config.yaml
norm: "layernorm"
rope_base: 7870.0
optimizer: "muon_variant"
decay_fraction: 0.929
seq_len: 256
dataset: "wikipedia_en"
MLP neurons of a small language model. Each row is named by its layer, matrix (up: input weights) and neuron, and shows model dimensions 0-255. Each number is 128 + 32 x the weight over its row's rms, rounded and kept within 0 to 255. Numbers have three digits each.
After each neuron's rows, "fires on" lists the tokens most often at its 100 highest values on Wikipedia text that the model never trained on.

L7.up337:115099198056088143140135139104112150100125146104122085145111166146097158151141131148091077119169123143145150088144178114116141110083161129105169093083146164100202156134181157135167050122120141111106135151155146118139167132190133113153124114148097145091158121134090038104064097141113091135115121112204174137113132075074151178132119130116137100109128121077119105099086176124158119134168165113124174157141121166130078140104105123087198150161101111177169165097111112145113109146165110128147125101113139119068145118072110201162122117116182210124192128125120197122069109170132140135172127077128119102124137149145151119155137150129155130109129110152143125128056183167079167060089101144164141114116160147189113183170162131088094169188164152091120171151123165186126100124191172
fires on: "ed", " of", " with", "s", " recorded", "ing"

L5.up512:108159099057138146124140121086135112066150071094177129149103130089131142098143099171095098167117142131122077162143183150099036101081128135107180117088079145078095138100177116095106161183140176106168126143196133145128113108181117148120147138136127172131088115091051083125163110139175119160098208071144123175106130189109102099118106163061135135189170133165155151141075135109118080076153169138082144107142112146108106138110127127168112148147146109183174122174158118141121131131144133164150134113128125100118137183097130184180158103142058114136116155137054099136090139130144128162152152120107172111122122135186177052115158136131105130114133067107161178157103143104113161086095127170112092070139141101153135168084129146187084148124155137179093114188158108149089176173107150
fires on: "s", " with", " given", " is", " make", " see"

L3.up712:162103096170113119196138120105079109090084168091124128112173140148116091122087098157096162132124123160095175115095151107125116133108065082110123182102121196092121158187092173114123130100082123131139083216072049175114130165207081121085101091116054161192098070116142106147149190171139118098121152152149146150118129112143089096106113108107082144158137148146138144118140153118167136147102111168146150146131152165148112113138175165092111140125119132193082143111163134134131134170108140057162130109156129096093097140161062094221131120144155155117166092161132173094156090127154114145139168114126171129125121156129099118096110160187140101133146137108024144126145124086136100130112169110150105136187113190109184108108096180150083114111139212095095083111160142148131161142153134
fires on: "al", "com", "key", "ing", "ed", " dis"

L3.up352:100105138130174174170124126147105092112168121102141164107115137101179187151139087097165146022107196147131113154152140133166112114156169139144116136145140152108124144114158112108146156090119102213144133099084128151105092090116103116142104143178149165145128160151104131085108135188119092159103114159139147140175163121163134133104191139180083095106118155106158096089191146105081177134143103125156081100134132151071150170094105168145110103169172131119092179126140098097087085122186163176187114127208113102115133181126094122141150114136169089083188156151053120107128054141124101141063105102154059150110127138137149115134088111133135134116072052148131120220138151095151131089078076150111206152125122120137153173134168120117176139173119112104165129082162100100099093115122101
fires on: "n", " part", " Den", " years", "ph", " week"

L4.up33:124109086148128164098079152167151134154132176099123111129157113152115139152106100124104142122074168179165061075150144094091128202152122177147164151095138158093099144116155134080158093148106126133183094109072160165141065134080132184101137099063109165099125104185126108176100144124142100151146132173121077110139155153083140117105161086071064158147126105070124165078181196137188069113153148125172030196105149133120179120142126174185166097145107175100094088116133104098150122118164123134136111146069076156138076109117121110118120119160152104120108157188081092106158140152105134118113146122107142152105112154075146097157106150138152194193126139101087110135115179189171120123103146155117107149154111099130138083128160100171080098131165164031142110112151156136116149121131112
fires on: "9", "h", "w", "ist", "p", "sh"

L5.up30:157090088092131156147131114095090180095092100125158105108112150139111159173121105151060106102159121104145156107043137136079132107151200120109138147214146066144135098118143111192075122083125133154161116138136133102050137155113128139144093092131125119127104170122129134137076150092098151123114164146116104185137202128145080124165124089131183113159173175090176099142154158102102144109151144080141090122162168115158123111127151140139133145116053108159115075114119159190165165144149113158119173114163171121173095140102126113150143098146130145161148140145103115133115098135191104134164159116145106127061103098140067096115058080173094070144061105085128072146125137141084113061122113113169133169175084107059149141115082212129173104183161111156127131093116112099144085074182143
fires on: " of", "el", "et", "e", " A", "0"

L9.up756:158154184117085120138166157144071131142110080179115128094140150091091192153145162088142112113080136148114123133141149151096096115112180098168121134147176147084128053213115162141161111178124077126111136134110093073104112100143167130143113154105180060062137130102141102107146070133161085135176119136103061152164159073144145122129175099180099140114119099068127157121122098140124072143163097097119163117121093108118139125124123151101152126144057144132123139114075115204116179117106187148140125122176079119198134138085108103093103155085200129098111103203141137148084118166090090116180111127182112171120148128105117131106107152187121144142168098087096120099136139148063115159134145178108107065136199115059085117146114129163174133166128105185077186152133141155118101145141118
fires on: " A", "s", " =", " (", " U", "A"

L9.up681:196147142129164154138102091183161126118119138151198122069141095158144078115078122138144109132139179123065144149116097122083142111171174183166175095109145149091153075141176143127166159165105171119158089104089085124113101172087184146197071163130123100135140100118106158118141116090169069154131109104090091194113125108076136146107160164103172122144165143179132085123172154184125115098131084156120123142119195115139118100156163178166057179129080136136096167140103111124110204094116181115127108113130103142146164065148150142089171182102127132144101064117099081106140173098101123117091127145115152160180057129084183117157155150113118146126144110204121158143114129124125071103128086118153148124110134163157120120072137098110096092126122156172078051109128166157126157187097127
fires on: "s", ")", "%", "1", "0"

L3.up382:144129082126113121151088099131085133094169081129112111122099092123166095148092084067112117182158098180146128131158127140167118132160125138082203119169159063085180127135185119141218147161199131151146093070144145087139136141146097197086101156166138101094193119109107114141148090120162122074095112112185130109099143111125139127099151118081169103127162202080089178132114116125086124128119120080122106160139125091105094116189124103125155122152134063121161159085128091123126125129119110154181153119190116139207128137172126179117068064155153071124115120125112112142123163178128162104137167115165114103153089077116169087091132129169124101072119133139185087092136086119139177153136103135166104065174141089158118132125068098124184194098155158156165144130122069130170132153108162
fires on: " of", "e", " in", " as", ":", " study"

L4.up294:106136118147101144127153150144117130130151116135139149110127116093137114097113107148184100114122111149138107135099122131128114111094144138176137114084090148095206145128068110098120137125145121101122094148091116137103120145107233100165101193064124144140149147089119117133135086193123067121110193150146141116122133145134104128125159175174069149113120130135136142096180138109123156146102112075105158104076179101113135047066105072114143130140080106135057078107191145095146095133148135121088053106124134088132188120147087210138172164115135113156099103109124156160108139150108114145178142122118102164159169154107104106147132140088121196070159136182195181109131184093102151109204075088172152104120108119154189127082124094122097090128124068119154025144134171133135119154213103
fires on: " of", " which", "y", " about", ",", " that"

L3.up735:104073116107129120085121090127120128165140166202161169107139093091080125139128085139086189130132122095094098189097154098064125153089089139145139151101126181023103120059181155136136146121108156155099132121143131159126115133169083143098163144144170171139141085144132188158097104150153108179125110133159053125152152124084098153155071097152095160225127095120184125110173104096148175038169110100087144113093176110116149150088122098089143126099171133180076077155117098141125096134137108134171151151099120119099140114159091090136161181168147144180135076117169140152126141055144103109178139128135134113143084169089156173148125122111146159149131177084151031080148132132139149169138174120138151125113124096146130152110102123163119174138142069133079137182123080144125101134105140
fires on: "s", "h", "f", " Association", " Kha", "es"

L7.up449:138134107167129189099133153110079132183092144128110092104103164134196188111143121149137128155107167137113117117153138153117203071136128130133061088100096075141121128125167132100144087142162094087132144047140141142135054087161189168209113167153131165109206097146102108142199143150143124105154064137147123195145132164144152145154149104101099150207078104176179127108123148120114131114087053173145108142162096079092122134166130065152102055165117114121103120162106137126072116176172149223134115155161124103127087175136126122154135130132115089089120150100148097120062122136138113108144099140136116165120111149093102138130204123104129131093106136083151213129152114116124122083092135167080111101089185119136125138124122165120115131167124102163074087121130150086138149111137189
fires on: " ", " until", " (", "st"

L7.up374:102103107089132130075101150176149137149128138162159177126118183127145108138131197111104126130109109054161158094172115186162114145198154135168153123137167112151138148153138138113150153146170112127120154107139086139097110138140139083092112068101146091122182202092111160124097137114078121113152120167142150161167110166102144163148100111139140133130123183108101155159148076160137113130088155182152135094126145169059132071118129178104115124198143155149118094173090140073138144121203140147136185158153100172149138093092114072121117131176104101124117136093142099088133143102118193065063104090149116145100084089122106117148069121154086037115121138218089114065130123161188110093170151161134206139166106096139122085136133151088153167139113167090132096092164140076122084133071170
fires on: " S", " ", ".", "1"

L7.up377:118125077139088160167171162100136124098154088173094082110137156111127152130179130101121134126109214078097122127145132137172104163141124182082073102124207128134155130109136161144088194111095085130158065141167141119112110139128150102144130159172118142049127101120132109153145112108112143140172165074094110062134184130125156154153079141082190097122112150153108100118167094105103135159126133094171129138188134159104164178188143092112125164174149118158126127164172171159130166153143166120164158119121136096081116085092135089154159157108203175124103096057121111172149147032093144128143133155133152097115077134126100144122108105096149131175133130092115139157094104141093105055125131086127105155075110124089081133156111184132113156070130053083126133108122122144133115245153159
fires on: "–", "-", "/", " comp", " ", "4"

L4.up81:081086144101081126097125105138159128127177124033112124132129075098163101133126152106088114086088137109072055075136138121120131137165065167165094150147101154138091103115140142122144118113164127122137036143125088152153130072111151164105144155182161104146150169194173132137125145156132093088117093121100104156145159131134113144065173162083142104137147112090128160131141167148152189118124081091104148154181190111115171136139086127104093119122115077170101113131093105130205125069097144106166140096121089132171147137117131098123101185142162174195137073131125146207094134121181138100142111110145156128199131144090130128104159150115158143163170090127129135053098169112175124102070105147153099150046119175125140156076145106137061109084141147163170127128144074103072118186147090
fires on: "V", "1", ".", "I", "ub", "T"

L4.up319:123181094099063162181128119129075150106107135091157138116152136135207066105124139087146136154149113126090132139138133142098138150139194109131108097202051134152122064161100130129184145166106046151153132106107135112096115094153068091079180128178144120116117173122158128107167146083091104153094108124165170112107124080173132129140169152144151166081152083060067099141137162168117090130118145171099042131086209201153167136173146079100119103148144125095090123142121137115167094126072092125124114130127125178167098097141145102157163073155110118156078187126138136185159125154169184127118109102131146119161130144186163131124100112119116117157077152039119075158125113166089175098140094139122090109143144130174114190102121145161107137125140105130095088120111155173134116122175153
fires on: " on", "s", ".", "re", "ale", "e"

L3.up688:146078149130181139161149133121102107177048142106131096095100152136133137101111109129111103095149125105139091140190156121094155092179182109076169192131117103150137124120142137071118101213191136154150131135137151145123113165102145151137160149159095098214092154110098091154116139132077123141065133093175181137174096082110110117109104166118104118135080157153136139195156110107087067160132080126142126176185102160168139114088150040141082168150152093171077100117130130132143052101110127118169069111159140135192086083080125137149093121134128096076117179141133114137089094179151139179117166119111162133178132117102119133155126153096107208178076106110127144094127172101087132106111119133095075143177121201138137163138106115113072136079187096159147159126121081147121119157127105
fires on: " re", " Ac", " Com", " already", " Ne", " Fer"

L4.up106:127122117084141138170135173115136129131155135134166141110165140190118171135098067106114099116108084099096075097136158124232136071152132097088164040090143116100146081158186156071153074109135119096102136164133104110133084066135114204122110105194168188127110184117118121118140111133113122154133161164124167073135136103080129185124134195101096100134153139190121102089127106174144125132088167180130140124126138121133122150093125097075076118145143089144169133123061079127080114128111167109174122091148130088134093131152141080116087174170093079123117186074175119153100163133121120109140166133096159145095135131119172085101138095131182125071185103139091170148102214141130057104132124146110117140152183108136132199139068133124093125118107141133103151058155124116108099108153138
fires on: "in", "ing", " Pre", " under", " S", " Over"

L5.up760:067063115116143119161155157066112125109166129136148106107145124130118170133091070149161095121142095146169080133127095111104126152066106101094203180119082132086144100129144119122123118122131144163138142114131109117114119084133116133157169148169191115113182161141113112102085140170186093164111122127170120151123161110110166110143172192128082049189105111115169120052142081126129164149100151159114075157130147144126127100046189159132068075082163152111102112102159122147170149140175118155161082088117129108173167089143076126128137133082105124095152140146133163124141106136160115003112127162143107147090098086168090119153096201094127112114146174150119158159187157100151117141180075149171113124145136066106179120149152113072106162118104110138181137118105075147120191150173140
fires on: " where", " what", "n", " years", "let", "M"

L7.up533:112143104113088192106076126151099089145115115176154122131109177126100140108090100104148145128153168104107167152137126073083086150136148124135118106130090122185145178134145126110124141141124129158157128115117089163143150094137169116089069188132192116100137128153073107101055141071065104154196102131085178086137082145091127054137128076083097151192158112160090139129107154164125062204140123138084118145131185156123125132152097115192148145158117102173126052114153080090101089105169137078141123149062139050134229170093125082160095129106161167102135112088123068106082179108142111099124135118154132130085088089116113082149152100131113127126180090138156119171124114148104068133116088164101154105083116200149067126115114128121149125087102142153117106083136150133155122148105136
fires on: "s", "-", " ", "2", "'", ":"

L7.up299:113145101162119100145165095122131132160144123130126114120179203077160159098091117130164034127127147145100117078130167111148168151092152145109066121162155149183110125142133146103095093102088007125101108101118135128075106127136185149111132175173178079119161101160090152117147151111154152115122114104104181134131118102150109136137128188067134109125131117129108156101122110162123127191107082132154097099063156094078165134148111137047183116123158140175172116154129086148107106111170140177086110135100157075159177118060090120145145106220139118123102140070133116121127141096108148143133105119208072166092070123135100129178134111139117153132172128107126124189156062130055123165119070135131099157062148155108101104139101179136142123142037135152104121111100127181134123112133136
fires on: " ", "-", ","

L5.up756:117135128107173102136098153102187078176103121131155097070121129099093114125174089174121149142136190125083116187109151134141139128144085075090130117130170117115135126186099121079156113085147131105118161106226092116102122129100120098113130116107154126095149097149159143096171121119052151127118131148121155158173146125040198144154136122150169178130140156060132184122119157143145120113146111096164169151139158174117164080138109119189068168071153099163135098076116094124155123176147084128116138055103130150160118071143115134142129108180103112079152110137095109124109058104129094085121120104135157191184094162166094101143102117152109183147110087060165119171133077135099080129122083142191117115128119170104161197154117104157112125051151143119133130158057115121149074124093185
fires on: "ur", " Le", ".", "z", "ó", "r"

L4.up41:116160132136116096150137123075117134074139131121105119140120160195165155139118181134088069214056115124121146157093159116102153192083174180095193137090123164132097142109140145143127123116110134091135074113143113133176105133164150121128179126203199141100187069164171122141098078103157163153145121152095125180098151124159104135137131166101199121173105174194147118091120107150117072168103136155159114130143164077101107176137078084171060181152145179107119122134189144156115147190143093182125115143135162132113160147093102148094097103124097132067154143142090097167137130141127114144101136141137103077102184093104141101115152127114092129141074120135079135139174151128158141121088066173149121107076066146156100103107077133172087125105091178076107098083164162118084134091156112
fires on: "s", " with", "k", "o", "f", " have"

L5.up535:140160134092114125147110149127089164119175116114119104098119129109130087100174119129142088147140133130116118110148103112183136125166176176094135143116136149124202037042158132124184058094131172124178102134171168056086158129068092119132177157140142143132114122122118126142132093124102140092142111100158124131086144093111136145132115081148186136129129123112087129109128153120118170112093132095060106171140174084180099154176123129163148136083054058140129187232067060198086105130121115126154089086143122142133182110115155120152111143086131156135186160139061138108139101127123138157149073101097096187141098186131139172081115149128174134176183122134119110122064146173069090096112152109097130135150149124124147158144141130147126115053096132177151185136109152111121068164094135
fires on: " of", "-", " in", " on"

L7.up573:192203136122131122120134066124121165202114132097157087154117159162118089130135126124089101145147170093126103108155070129162176128125146073124154129116123128075151077132156143119172132142092124130157196135101144121136112088099171174102152202111158100117131106097166154104144094158084121157146103203143116121169130120101130126105112113160140156136117194112138133073137190170180167132112119163114142079075124093160116095184079149199172108100093106100115133064144105135171052090150173134174142105150122162141062102100141095204133107094097173109161139129193185122174136136124192123181134119122139127158142152197145140093153112167158175118191107158095169109157174120063128096112112122101168078151157101165091094081179113162134148135183121121076107095124149101119116107124133
fires on: " on", " two", "3", "7", " in", "6"

L3.up528:138091120107137119095085069116112126115152142128140131148207140089097185202125073128140162038146152108054153146145163158109076121156167128141139149157092124074088109142167110167093109159123150148152129133112081142092122128130132149178111157133094161146128039158175156115080189109115137129137126074136079151158081142142136130122129103140095124118177090156153180121138195084133130100170093174066204095164139145135139119092132166162143065141141102122126162146137157096195147180178104108118123128073099131106129137146122095156121167121151137184097107152156144044165128160138107144090136176083100153050117156158117131065142084078126132128080125129098110127079128132137147083098062135132143101087109126075182178085155125178073140147160165104133176147130110140130111133139070
fires on: "s", "one", "es", "or"

L5.up99:107074130146085101116183051146127148075151175107143123134209160123143106144146141144122127129145105144178132135168104101140163164173161132071171117133105097211157164118097098100019109088038120141127117088142099105141097136124097180166177134133080131087104190128179144135138094103119073160186110140139144169129135121111134156149178084128064176179062168153112111128144128156115133125179153136127080154058130116148181173126128164111100128044209136125131106118104119196138131081132198141158081113121151108142158099115081173085131108119140131071135112129149122097102138125130129149148145120155200117149139165186102130134176123125115104184119103112070080117146131095148114137106132123132146106149110128124151110176112093116189137119087073091155076131117141115145142075151111
fires on: " over", " of", "O", " on", " with"

L5.up483:123117104047084180187191148196181075154079160158121156109123151081153109110097096089160057180172103157147111127146179127152124164129112144144117135151129105082143093122135136139131110187150146111105128170111129102182145087161052155165152120084200129140127137163141139115108086156121180158069121130076138069170104155142128112169144134088202101117162153079178145108080132135136131138074061147072161136084105169112070088123104174215136094179156141127143122098124116075128136132157140157137103169094139130138097119118134164133128108161131127199042150153149137094133143142167116153099135120168082160158086073146111135164147112128125144111094121163172132072108139137161124172133103113141145118175107130123111089156113188116114151150106106183128137151090089144113084185101066
fires on: ".", ";", "-", "B", "von"

L9.up85:099172138132076124152105152118097062131104074151153154119183138122086095134065139159136165149104040172133190100138145128155154113161183132153178142152120117071167119142102120091152078177169154134163089115115167119115127147148130160107149144119065082067090212105102114132114082145151078125182109104169159102118143159176165125082171122142123182133117088116111180097108087113154120124067136226113058096071098138142129144144077115113096085133131112170129077167109138121114097118071201124108116119155100136139138144138131107136060127122091146107110142184124092186111135168129121160135077097126156132138109135097177216080147116125097113082182129100156124116153159131090128079119147152148064107134106152177139073127153128086136147129117146181149093123201146143098150106108134
fires on: " on", ":", "On", " (", " On", "s"

L7.up77:087188167053171120145068175066144153082159111031138110132089169156120131145096103058132140110093172123164097092091170120118126110098142110110092129133103126161139126106120150154178109127160084197156144158140181100099199114109143104152111113107073113155197161091114116091163135141121134129108114101134118126142115158098133137127100104152143123118098188087168168133136074172107123084131053106137131128146177192150174122102175165165145123107118157132101127182138121123165140173107104145174160151085185193180126068130188146098112122166118075142144048120088106112162186178161128123139121128125064119089161130139074113083173116126111108107149095092149108136149154153154130120084146094108170133119046137122181181138141160173152124159123169109069137144118153079097128138120110
fires on: "d", "t", "e", "g", "et", "ing"

L5.up482:110090171066065154137162154152185067153139127105110174094118145158116144147159105083151144141178195121133070121175123117182091141134162142049129150111098091169117137102076239124139120115130097165098216126164109120065181107097117147153103132143117133141106090123141133181131122142110104156167115141072166075170095113126154169103174146132153099066139135117124111159156124130113052101163116128175124146117083152132185080094099091112125119110184123139137123080106127145108132147097180160170057138070134204120157126138159120151089132128163126100139167200153100094149168106157132051113126146170090126183094086142119153114195178139106155096140152078146087099133159111071146189093092146150097145107108145161121124105091141115119130161166116134154101144130122120099129102144168
fires on: "s", "-", "wi", "ra", "con"

L4.up524:190120134157096083147086084160072136131116122120127121095150168100105151165109117158165178094156123142070127081147128131135108163140100181131109122157116133115154138071145099130100176093106166134165134126095150145163098098088162132082161165062142091102152123130133114046139140120159094135174160132164103074120140179091152076132198087127094111141189136136188146104072112169073152098138100133154115181143093039107173195163121112161120119115163143147115129139094149085084109099108127149065034096099109162130130143122101137179110121170108162147123093148088118107161127216183135122127140174087142134100124166140137144142107164128103221130154153095142090166101165154122126147190126161156142097172116141158162102171168115164108138147186146113118063092102140146056091150108121
fires on: "9", "0"

L3.up73:152114114101090153089144168103113132126098133105102196125142175175116168164132096146134114130109109158179063135107122097181153120134078104165146133053111150099167078119135125132128152100120126159144104110144104103059179079130097164086111120181140124185181145122198157084141098153125127155113114092153136133106193178139186103101143181086175131136116186203117160164107177138143096130125108158166125195135113110077172126100137165133070093157176082143150105148129129098067090098126140134095147142164101095146086091101087148130110131188178111122139098159147193082132133150084076095103125114059159163148083163097112115087137093098108138138150097120174133113143112163163076091116159131136196192134169129131091202124111161143086060106142194081115141137117109160136135123089158
fires on: " during", " under", " pre", "in", "ob", " before"

L7.up579:148141113101117134168127124129134159062143109167131120134103135129125153163148086127166153092136123107080127082165130121198123123193167147090148156172158118078116105138113109150160168072093134094138098101157121145147143116113051104111138156154077121077215130115118130104087105115191150123165118110126091125172206105119113073112148186111125126161101135125104056145133124099131128089129161161069154123086163168127124159103114151141104076028116097128103054130118055140129125136127157115130059176192183132100144151045142172153132156121120168068164161130122080136074106129169097120074144159148150127109121159208163172151141121150123132173152134125137093132153180116106121107136121112118140110174042125138191130100100100148116171202184159131147099131100112134100101102185108
fires on: " of", "e", "th", " it", "ur"

L7.up127:073128112167187109170128142130100118111158091098189129203155156130151089144134144067117134143105183144128125123112142151145116084115102165107151135187129131141210157162155121146118105104147123105196155098174084093121141096083127154137101164093171161141163186155102149151123130088155082102123108091160244125089098085141217117137132137124102096128127143129174135179144093130136033192121126124124109119125102130118084132083136086073143137140119141161138188090103066113100116107112136137134169094079082088116200138093105152067115133167143099133080119126116115140108184146103155134165095110196116200184068128116125110128083140127098117114108110130161160141146137141086174136103095098099126142037112128171167155157153106088151165100116121173133167112097165128131093095111176
fires on: " on", "ed", "n", "gin", "-", " York"

L3.up86:125133042140145150088132124118165175184094124114114149085128219074090138203129103105108142098109133123175169190140112147137138130114077134136129079157192182150161156120124166112095155110152127156126123147106184189150097075103163133106096148145139155131139156111121145146112180167148083148148113041114098137183089164144101132129138089180136190111138132116119117161164116122086120164121126122126128128076133130144209131126129131096108121126200155183096102157103123091085133127135101109182090087134151088089148126112070109141119132133153112077131104103166188075122120135165130218122086109097152116109111083135055087108146145092086114079123130103060067181073136127111093088137180118135128145137072116094139153111089144070129133109111192088116151153104093052173122133120127
fires on: "s", "fa", " countries", " areas", " Championships", "f"

L4.up457:104103106149132173120123144178149132100135159143127134132101134132130047101150122093120104152160094107081140101185156167122119142165103194117187121162154108135196114147156064105088116180144163146112086132170088119129141101075168150069123152089170121137128222132106096145163103109123118140128134141097125199141107081102109159127164124152231124107083149134176046158132123149166085131103163098130128137089074149118185090176159150088069084128108112094203148136159156119165137125195121131156141162139107150096154164191111169172164102142184118145114171213148102156113112118144151139126088127083144172107083144105152080161146129131099124163118118185172120152075175089161160128141129153141154146069146173143179134123125069120117133170102104113102155072147137144118072132096134
fires on: "s", ".", "1", "y", "al"

L4.up709:116160140124212065130176179084139130117068137133136088121144097063111099085124151099119150126124159174116112103125201134093162118136161089130061107171122125180149160107094101176150122100087154144167066118119141177188114095163129187092161151095168126108105143086120121121102148195125112129137124081140153112150142095120123145128112134159116141072118149069162158076160070168129152114167144138084121161118125147168114135174074121119142115091147102129178154085132136137145131142106103184116095107079124129162086129116154053130140174165165115190128098060105169143183159169171124089101076153137162131151118134125137088180177173181042129100142107094186118138154124140153105154177184098147118147100115133165126134136100130186058212141124117109097086155088188122139143108119150
fires on: "d", ".", "z", "c", "k", "ing"

L9.up471:119112121075059142121119092140146138146189151104138104139227131163128144128145138134120119152112168158148153155088087135162108181094185131122178131127147133123143133093159107096109103091061081103109146137116127154128220089159133122117126130098138141078107094178149127097116121091164104160099152105141187156117175081136207103097174058124106144140095137138172145126128120120124089053198135064150146080126066179098112130159163126138169173098137105164081144103083121165143170098099137112110182083063114101129121058112062149137092147157127159109141102200088096146075102105183132153154119131174189084084131143075167165139124167152094137162154145142095145128093117108146064079154164129151110144114114103165176181128151134105115141181101160154127145131148142109153085171166145
fires on: "s", " led", " lead", " leading", "ed", "es"

L5.up740:124077105061114184110098101101182100165140121179151141109135133094075108131141192096100097165176138111121122073121198126133107131158143078155106163176154114087090127204127168153106163127156102075128071103123056102143161119169095102141160129130134108077086087158168120145092072126064071111099127086091077137149137082119100160103086104137129135055158117079156206129099134130105089148104113112119101152121121111120130099059088135133112152162105118097140125123087181105158074163103140133125142159125114138128130192105194161129071159085118180169118154183118124125146151125199103140158164128113101094127091076192070162149135120145123118084164116102168099128126140076103102094130120107150114124121163152094066057087144132136115108081128145104131152088132094164106160159101059
fires on: " ", "-", ".", "nd", "ed"

L7.up262:097124058147174127141115169108044063051119075136103139118119167122143105106159137111165106149135099079177125183118125125136152128139026160084056146107087125126163169146115121116161156066108095140164106107109118169133090112116064143167124168134145120107105131144062084114141145113131111137108137149134136135122168125122105124157161070139161066135159198139132125171173140124121116089116176183172123130145129140081138069143163102079162183127123114180124126121114122175120126181178114102128173099132051132206089140128130103118115123133131121046121131161139149152162158160076160135100165151166141083128130081136175109129134123198111078052093121094102162115075150048132133176107151114123110158117140093072106117133071133096108171136137107193101103120117085129136132120097169
fires on: " an", " of", ":", "on", " pro", "el"

L5.up755:153157130130115208132114022143154109164120103105098124139111139056141096096156146174138122169078136102136152139180113126060102129121175110102176161197105097116168133162159135091122071138148168100104064071163133128161087158141152171104216114144147192120084123131121113095103138119125159179115100135152160173172109135107082152135120136143164076116173140086118180167068092135116085141082132088086131128184146158129196120175069114123105174141106112162129074208138117155172100118152130107158088172103114128114107120157160132102165126146102144124131109099097137158163137089186102080123119059139082166158110083108152125140122127101125164155133096141125125068053114121142155119151117131127121116096142148135145098132082070135059122127130147130115083166214135113089102145186131
fires on: ".", "N", "M", "V", "O", "P"

L5.up90:167120168139094164142087118166079142134094123152093124075182187111191103065105114201162083152162123164139153119146128109115146078121118167123158118073113135117210053117129149147133132128082122128132137116067164156093073062182162195127115078084154180129156062170098042127171168175114035113100144154095129176133088100074084109098175127120123101074139077140163129184154114107082112146152107123134132134112170106153161131090120131146157136108149100114144107119100142136098133097081096136073090105190155126127152161119100132155148118134093117153090151120165172100160140177104168104144117071086126121169070157186114165135125137114148113121134128113143080117078174152133123136162078114087102127085174148138145126139103130120133136136159077113131058148149129161109186169160123
fires on: " that", ",", ".", " said"

L3.up8:108143181069112162091102157070123143097140147053133176056128059068111092037132142083150088127160151168052086139111147092107126145102165141164146201172118079198077085098132118136192154201153122064142107165149108131103169121171112100047139141154152067082107112075121139091136132150133154102102098145201132101127143120178101138117157152156124175106115082095129120124140070169088141141154100084093136149134116187121091103072131096088106122096104139132135139102149115163142139115136106163182102131183120095178128134103122182132122168152157140121144155120086118141094096114123163080120132151142148140130149106127164123157147139161078134119130147111094137116092157114126108152137034167140111150142071122143163157140116146144099214094146118142122161166079140094101150168115127
fires on: "g", "d", "do", "ang", "t", "."

L3.up639:112094098098103130095155133105122104106135122131168126147159162101164199118194136126195154116092139125145141115138132146169148131112167113167140097029105126049186123172168185175103080121111145190127089195111121118104159164150115102134112127069143164144099095101111093163114114195094122191126141188120156094133130109161167111129124156120118153167107164173130133146117110111092146111106152152147142113161080148105163122115110116117143071185136133162140157153139102102163163107170109055135127135155147059099117105124097129121162114124119157070177128212144108133153150096098088105101131097162157184160173098143104121092126146122039166072084056170117134117166157125119114102111156110143217130071106151133184111093109165111104133117141153082143073133128151145102103121125026
fires on: " of", "ing", "ed", " living", " joined"

L5.up340:135112144126104099109146103170096123199131131138181121158147127091091131163133208135147125103095116160117118174146110129131111144122157184153086136124139126114069120174056163173138140177129079154110131057134084120137154125114196113088133137137135118181151153153107142151095164089136156179112169152077130120107132127107134089139147111111150132109140130129157161085132091126149173120136109117074120151102211096141114160151109137111171140161094152122115104150218059126124170144147098164154117144166192078134151043148117109081114151176076074112149114126188133066085197129143139168101167136154111126114147154168044106123120042154117090112121123125110094166155126107085123136131082086137157156168126108087004131084169163114146173122124115073105088103143077112113112129105102
fires on: "9", "{", "8", "7", "2", "-"

L5.up408:109078151113091143225128142125120068100199125105177141186151078110111138102151105150150119127156175153123098142126156104160116197114134112104173122155101102164158099111120109156134099098178138096155155118076064119083158137069159131096097125115159154119104145083097138162144100124150135137142163163096074154117203121147088160139121133101102140155101183064145112107123110109172152147162155090102185140107107110127118150143127128167189209182079132141113162191152071182125102167130147117097112127182139207113133109152057097131137155069051147120201096179119164146132122150134146147137079133195112090119148141092099102116065112103132142121137143159113080143120092086072119082125129176116169178153123131183196085113160082138123128129163153167099118112127131123155076110130136
fires on: "t", "e", " of", "et", "f", "s"